MLP neurons of a small language model. Each row is named by its layer, matrix (gate and up: input weights) and neuron, and shows model dimensions 400-527. Each number is 128 + 32 x the weight over its row's rms, rounded and kept within 0 to 255. Numbers have three digits each. A neuron's up and down rows have the sign that makes its largest values positive.
After each neuron's rows, "fires in" lists the words (lower case) most often at its 100 highest values on Wikipedia text that the model never trained on. A number after a token or word is its count.

L2.gate415:124168150126067105093126104118070154109073140118156124117143102125177098144100148141109121144139070083140107115212078195179068139118153141114107132093084181131093076133177088081095146155127124126156148115148110150177052087126087095147083125141124083124158079016120084122128125160109208167175148148150130175138091124158122127162138106134088088139148133160097096125129142114173159122172
L2.up415:124153078097127137102125095133126077154124116085088123173108107163151163079217154123143135213119097173070138135099160147072150117115149139097148171113083169119130104083149149132180156081122164134109071105137150135140182169179160166100113090082139147104123125158128114133181106117111094142138141094163110151161097108115088123139102154091114162137151105129129161150177086165145134144119
fires in: "united" 48, "s" 12, "single" 10, "hot" 4, "south" 4

L8.gate762:071132136181125122066102168123130068120147140127122167088152106153140082120174159111086148169111154108106120162091112161116103088114143140119103136098083123138112128176100147184130132112108118168109113152101117128127129159177125142162124120132085155166141143136131131132130154105152094153159104155140172129161065115092114122178101122167187154107181176088154104128137110070149128142120
L8.up762:143130124081116103070186118110139092108159075205124147112147183121112143097118131097090137101160095059152172149142105067144103128179182164114108163088099137128071121121148091151185202143180101086096151145150109124095142084129115171126046099145152112110121077171107187093127150124139128165101180131119169074143185169099137126104124051155125135138087169084100129142146068095127130134147
fires in: "s" 38, "the" 9, "their" 8, "and" 6, "its" 5

L8.gate14:156109101073059090099117188118106167170139133146133080143142208167092144081147131180121111180106157147086130164145142126118132114099159127128143045071112162136117138119153095120107115087125114068122137109098143194158060069133168183089130136112186192145163097124113102137187117110126175096135125180149175131187102102168121107102138066135144118124150154131185168136147123161142142127113
L8.up14:094122154130126160146170110076093144099117154110134140118122152126136182157129159191080207100120164101144122097167104152083156117129080095120114138105081115174113106092112088129075123174225131143151126124111098151050139124138167164139181087178133168100156192127074114172127119136094161174099111166066140127088129170104166105107151130092129079162077061135137108126106102140136089183094
fires in: "as" 46, "to" 21, "part" 4

L2.gate725:142128160147108135095128118168148137089163155133128139123107098138149080120143078137126105177189165064121114151115131096184092143156176145154129053176154157154107100091155106072162118141143135101151086077134103084125144136139118141124136162074121166157125159143084102136132170158089145130106091125061122088129131097058107147110122111144115087188159134162127182169118190148130143126088
L2.up725:206139162165138141130077167091102160088117093185093101138083125130120095107154089126086217113141160122086127165190113126114096140051117163117144120121113208119063027042223052146145142141183109145177107093155094064108145124137117105117097111060169090148073187121144112134134173155104139104147132117127159087162098107194132140156180102106156124158154186134174112088111133119171112129101
fires in: "medal" 18, "served" 12, "order" 9, "film" 7, "wanted" 6, "tried" 5

L2.gate17:114053109151129100074150082117143110127091146124164037125153109130132095127113102171157097112085129081091147105129135122097137136105133111126111113140056143158192181103124092105161081159108132109134127112153139119094179132173128114097133115147126141145137128182122181144170027144126152147105142085149123113135094107127122134145134097136083139106131108169166141178122184060180151086109
L2.up17:022151181144145144126158137135128092110124179163140179126135138111092098114117144136130109117130085112066135070076079135114136212159140130128184104168104087139188128150097118136099095116131110089089138133077130155092089135161083058094094162143130141136113074172106146127133157117139087132101123174096108146114087080107146149148158118149101100093076098105157127168166119120129159132144
fires in: "most" 17, "career" 16, "best" 10, "total" 7, "highest" 7, "debut" 6

L2.gate987:112113112094121167063183154144083092145171108123089139070111135163172127163102106110088075113147110085155098129135064184191154130198161095125126074169124092168147167171153147138085170097139166095127139136148140159077129120076099134161125202088084170115148105123138121110132155136112129144162163137096116113156109176140089171146106115094103079136082189142159120121186100133168128126105
L2.up987:104100037104096138129193126164133077061152092136080149107093191157155137095144125135032151082133188062164136058142078123128106082122144096146150091135101096119124105160144088119123124147082143101166122153177152183078118072036106119124109174097095131149104173145115144116112181113140137207118135103165067125152107161126130114137051100070183119068108143150144100119134068099137144155183
fires in: "number" 20, "round" 17, "total" 17, "league" 6, "boxing" 5

L3.gate495:205077134068097220134115087100147092150140084175085156134142118160111081109133164096109058090108128190120080154145136204140100100126099086132214134135099129087185163141148114157061091166208161141167166132147127130064104138141113069170112113143082137063099115077115090133167150132140141092155157125202125069101108185135120100096113131170078148106160150098135096125134152153119145150111
L3.up495:135172137116098168131088068087070136164137093116156133113175134179113092098115150084105160170137175139116076159126145098128151130125141141126130151152060131107140148126109125146120174137151066145150100172112135156161136144076142081135138121200036170105128116092111134135168068125103123132155098154138132190061174096103122103136088143169086100141127100110150115130141046090200165079133
fires in: "south" 26, "east" 12, "west" 10, "lord" 7, "lady" 4

L2.gate483:097078111134119137112179136120144125166174110083160150118152155109131188100120051151121154173115170153117141144207121179093109161040110116143135093147124151131137122084138123152110158172098127176108153106132120168108127143131124096230124100149156192159190119133114109135164164121180072150110125101171072119093156106107098148107153131121100117138120089108128101198164112059105095102108
L2.up483:090059109167076140177173147114124066109098129219124145136143114179107187135095108140071155162090100125089094138153119108059174192175161163129118151111139145166132118094079145171146107131133166126171131130084070086109146110122144061084172102095090086155115134143127145085135104136108130151132090153140137150123151128136158118134094119109162138207136143150156145166137168091138097129138
fires in: "was" 59, "is" 39

L2.gate1468:026060125144143133134085134092152121141131163150122176163143097039157141132139153120077120106104158220121093146163108129127088093150099142139086132126152116141154131152116133096130142104144093170174107094102112132170111130096062180134139180071127088124119131125139129118126118112099110092109158193124149129149175124123136113092098154132110138155136061128083186116154110094117142115166
L2.up1468:104117174075129114104153164137116125129183132137092118185086067100195118066136101150090112158082153165115138132113141154150094127082135134148086113154172142139122144174149119165123115143168111156128091092139154142193118124131119139130147150099150130180079135130153158053110151040149163126073194150157129107131183137069081135130151096128118160146145047110030161083140080115125173181114
fires in: "in" 44, "notes" 7, "note" 6, "treatment" 4

L8.gate13:143156178126110158107121143099117153100169072116141144142150204135059177108107091149126152168171123108073174150116154125142096124129177139069127113095140170140174157156152136141147155145137127136134112137106068144070123095149124171163129083120100134122115086127136120146118143175145121178088200076159121094151123150173127123074165105076121142137109195124133109104162081076099095086096
L8.up13:083099134129110115137122104131060127141107154170121146146140153115147090167117154146131085122187123117072134054088125125118176161166164130060091154103159128139180142152185140167110136130142094119129142165099122132104131136107106077133096168109141178100072144150164112154111087118106090093080131158181071127130144111127058086124109125158146138143163159132169170149086109120121165120164
fires in: "as" 25, "and" 24, "the" 9, "named" 6, "appointed" 5, "was" 5

L2.gate1364:081127098190130085111161111147107061114115092154124090061149147101119166106154162181145147091123195068161135131120178112139090136163134138192162120183161166098098084049129130103117112172106115143140086104118088106092140127082098094095161113172112153107127068156108149096188091147115091132133160135163089117169092098101108200133138154128150186121156204138129110146080091094082125095188
L2.up1364:127118148156122115148204070133094093138118094129115115054114109115132200138198148133131123118160112070142137144133061080125139174195168078136116139155115123091144112109129101102089089154106117149147094112147065137070163097084176111082163151088098145137098072163082117076177089112078110147105119125183074122134110103112142155145109133115180161115146221105130082141104128083085104078198
fires in: "national" 58, "total" 7

L8.gate869:091172164153147132126158136092160153140154169144162137135136109108116080176166073086124120155164084135195160163111163151134120099174143147125138166156134135120116159114138042161152191093092133193150138179099106118125166129113137126148138092108138127160169105148132159130143121108072088176127113123149149152107125137126113077139123140148158102132113118144136103066122028037125115087095
L8.up869:104128169145109084117076064099129119171078109142152146127096110127093150110190137141163164143104185125124166144117076145098134075132135199142170163178169083151119164118127101125176161141116084119123149055145166199202163105154082085135093124181184116130090050108148152194195157161111113176126105103129158106159154143113072144155098119107139090088100145136134137119141141050118136184105
fires in: "the" 86, "late" 4

L8.gate1389:118107124133119144108175092106120139120140138116107136170128161071098082175169088110111135130164175102099047145128096150079114085135162115109129125091081186095126161141120108096166061133181194197074130178119111129144076098117105163079136150156223089132176146129116082095108115090061115064127105104116144156124110164092134142132088096119130091146109122122128151168165106080164151112146
L8.up1389:150075162111131119062095108134134109141123112143119131176076091102140195149106109160094193153126138112058083138125103113155161097100126058154110164106139155102091163125135208093150064202122108155134134143125119132148172052130148114141103099149153157186096092090172114175150201131143121110139135155118102144145120096111081107117153093134139070204049146150115123154093137065167190133134
fires in: "the" 60, "that" 13, "his" 5, "of" 4

L8.gate565:119071138103071112103095144131103101126138132131111115089071118149093123135100105122147159135163096161115093139126125136150206034138127091095127165098120168205146094097155103111146170164116182115128112114139122134123079137148037099174132121131130188097142129154099095211130163130162146129080137171145182135113118106174147139138149122098119106139104137164115164176100174136115140103073
L8.up565:150119110201118113160082055101114163156089117151101107122122137089122113136108094147083107145107116142092133134175175170164055138131106112034147092143096155168102102123139051183124187177112244118173137112098139174089112137077113110094088090122078168136157127154122115117215126131128122112138135130129128117149146169151129131078227099095210109186131101144125084135112117124117158119122
fires in: "to" 49, "and" 7, "will" 6, "would" 6, "not" 5, "also" 5

L3.gate844:097127103167141115107118140140112147108147137145117073102082136160119151086106187131111139134154111144106106153123126167157144107117118181104161147145115174213072105171062111170134097156145106124134148072132076153154134080106037176067156137107112133095164101123146138096143121176110115098153068138130154118074163102060109184116150090097138182153112127120122209137120164176093096084159
L3.up844:167129170154104096143166180115088128135156131235102146147093102161085073083149163127165149166081149145104079116101157131132144141103105142099175095116178156153072100155100092166152199178126126113117135132096129084169164133161171081127134096149160121149093097149169037141153086136180141117110107089137103107152114131170143145145131138082057192185146078095118156134105083137129175113166
fires in: "and" 21, "to" 13, "or" 10, "help" 5, "can" 4

L8.gate928:140142164131151138105164094119090131105181135094122179135092186128117170130142139160067193086127086144131101134174138058119100114053173179117123143143099094128119081108046137108122124141140118102108125142045125125115156164168122111104140149106201148146088079140091165176142148180078091138194152119110114093137138182114104127132130148159073115164129159053098200152126082133162097146069
L8.up928:108159127122110101104106123174146133105167146116158119120115124081101180158135140140131152183059121157129096198134151120119137171093204097113136185170169117122137147091114066095122153108122154068122100127111160128075102165103133111160111117119201132107118102136134117125162156104099127168079058163119100166179095161077139103185151073179112093172189103164049127151114080111168112099115
fires in: "a" 28, "the" 26, "an" 18, "s" 11

L8.gate1697:086081112179107085133152122193086116151167130157176154090127168084144104178145106124165150072186161106084186135102171194122122132111155139140115144097174143195105158096092149098133124078117098134174189142189117067116171117131155126098151096151166114086095131169136143134117115115141152146059071086128185132053096079126110122138123103110201107130107114149160154078121094128185155112095
L8.up1697:149048161118135153127097128052144138081093100110108140116110153146132153116136140106095100074131178105102132126092144066074135148159137146088074166116167117084108193143084140075196072136114106195121157095105142155149059151175111106151090075140102084091111058109185110116141113096127112162129142126138107165138110109161141116133119190092166131138150162111113137184153179124149133153130
fires in: "the" 93

L2.gate740:124158130125178106096177064101120130100097099141102117144125152180108152156096056135150134112158109146140091116174111102143108151099102139088137115081053180062129079146179109131143120148083135113104119137084112105149054143144132137110106091142077100143110122138172110181137114197123164134088135125126151185170090110159120163115144145126133101119153143158121061166095117154119058132106
L2.up740:138107097110094053117139144104107145108116106150086152155081128172105116136153097113146157120156151131137150077141161150159075178079110161158139122076091173103106100105141075074101204107095141144118164123131141198150133111135115105132094140166072130156142111125071175111134093160119097125137125114101124137184110114154207144116148147113123046175148107144080126125136118091127117127113
fires in: "will" 25, "would" 16, "open" 13, "not" 5, "t" 4

L2.gate368:148094147130126138135172087158102151114127148105190156159167110135132149114100161136053154152092178163099127156121120104092123170119142186135122160145084102169112140062093115106151128159145117155108127146131142152062189122140143119136130128124109122101164117105144177128065127109150110107098151167146132107126146110155113201123066164164125078052138110107098125206108158137136096145116
L2.up368:093071161153112121137144093142045159104138126107136157099176169150107103108147195129102137131126149125127179120087072116089090199104099122128117113111136132217149133106175083089155120125169136142155125085086063173081180171147180128082149109130070093144199171075150211155154154155171097151157140158165103155122073107238102178141114156151142136111131136117114159101151148134142103114098
fires in: "be" 23, "became" 22, "become" 16, "been" 13, "is" 5, "those" 4

L3.gate1641:089132122065185111146092131088120154131093103109089159138198139051112118106114115112132143157183144083127126174109119144067117086128141083223124142129122131057168134138106116150144116081142184149069137123095127057122135115128108126090208191133118141170118103144090130079102098098113088103190123123077109114114153075154107074154141114155147139157185171105106162120205127077175041170142
L3.up1641:078086143101110136083118091174132076139152090114118121111104084130101157174148143175144121157140126133112147130091142079153127113146109173148123066104143103101104093092138103121113153117108096161201065102107075115119115154156146156080143073138145139090167110144103161151137156111166102178133092082108087166170093157112148156102112071138086172157109081140172198114134101169115135156144
fires in: "of" 22, "special" 17, "preservation" 7, "direct" 5, "regular" 4, "semi" 4

L3.gate1066:148162168086102069109105093079122120131174116100186030174170074106124144141134129118135132166134182116162113110116112203148093146162145122079123111137067130093125115118118133135076152120104174187156104107106162113093098180118101171057078098096182145109161107087102097115172107143152020118180150171139143159162117142152079136148141105146147086100148144157130152137130101117171082171091
L3.up1066:159139120138126104107119080140155171093128144132181140099114107189090110145126094115130088199143130114127086104117154131129062140062149176155122189137146109122095148140125134126194152134091121102139078135133118227127137129128129174109142065138187082090169081144127159128145125186102097138028065088131101103120121091101074125193119105190110157113135107130119149165075108139162144132087
fires in: "its" 84, "their" 11, "s" 4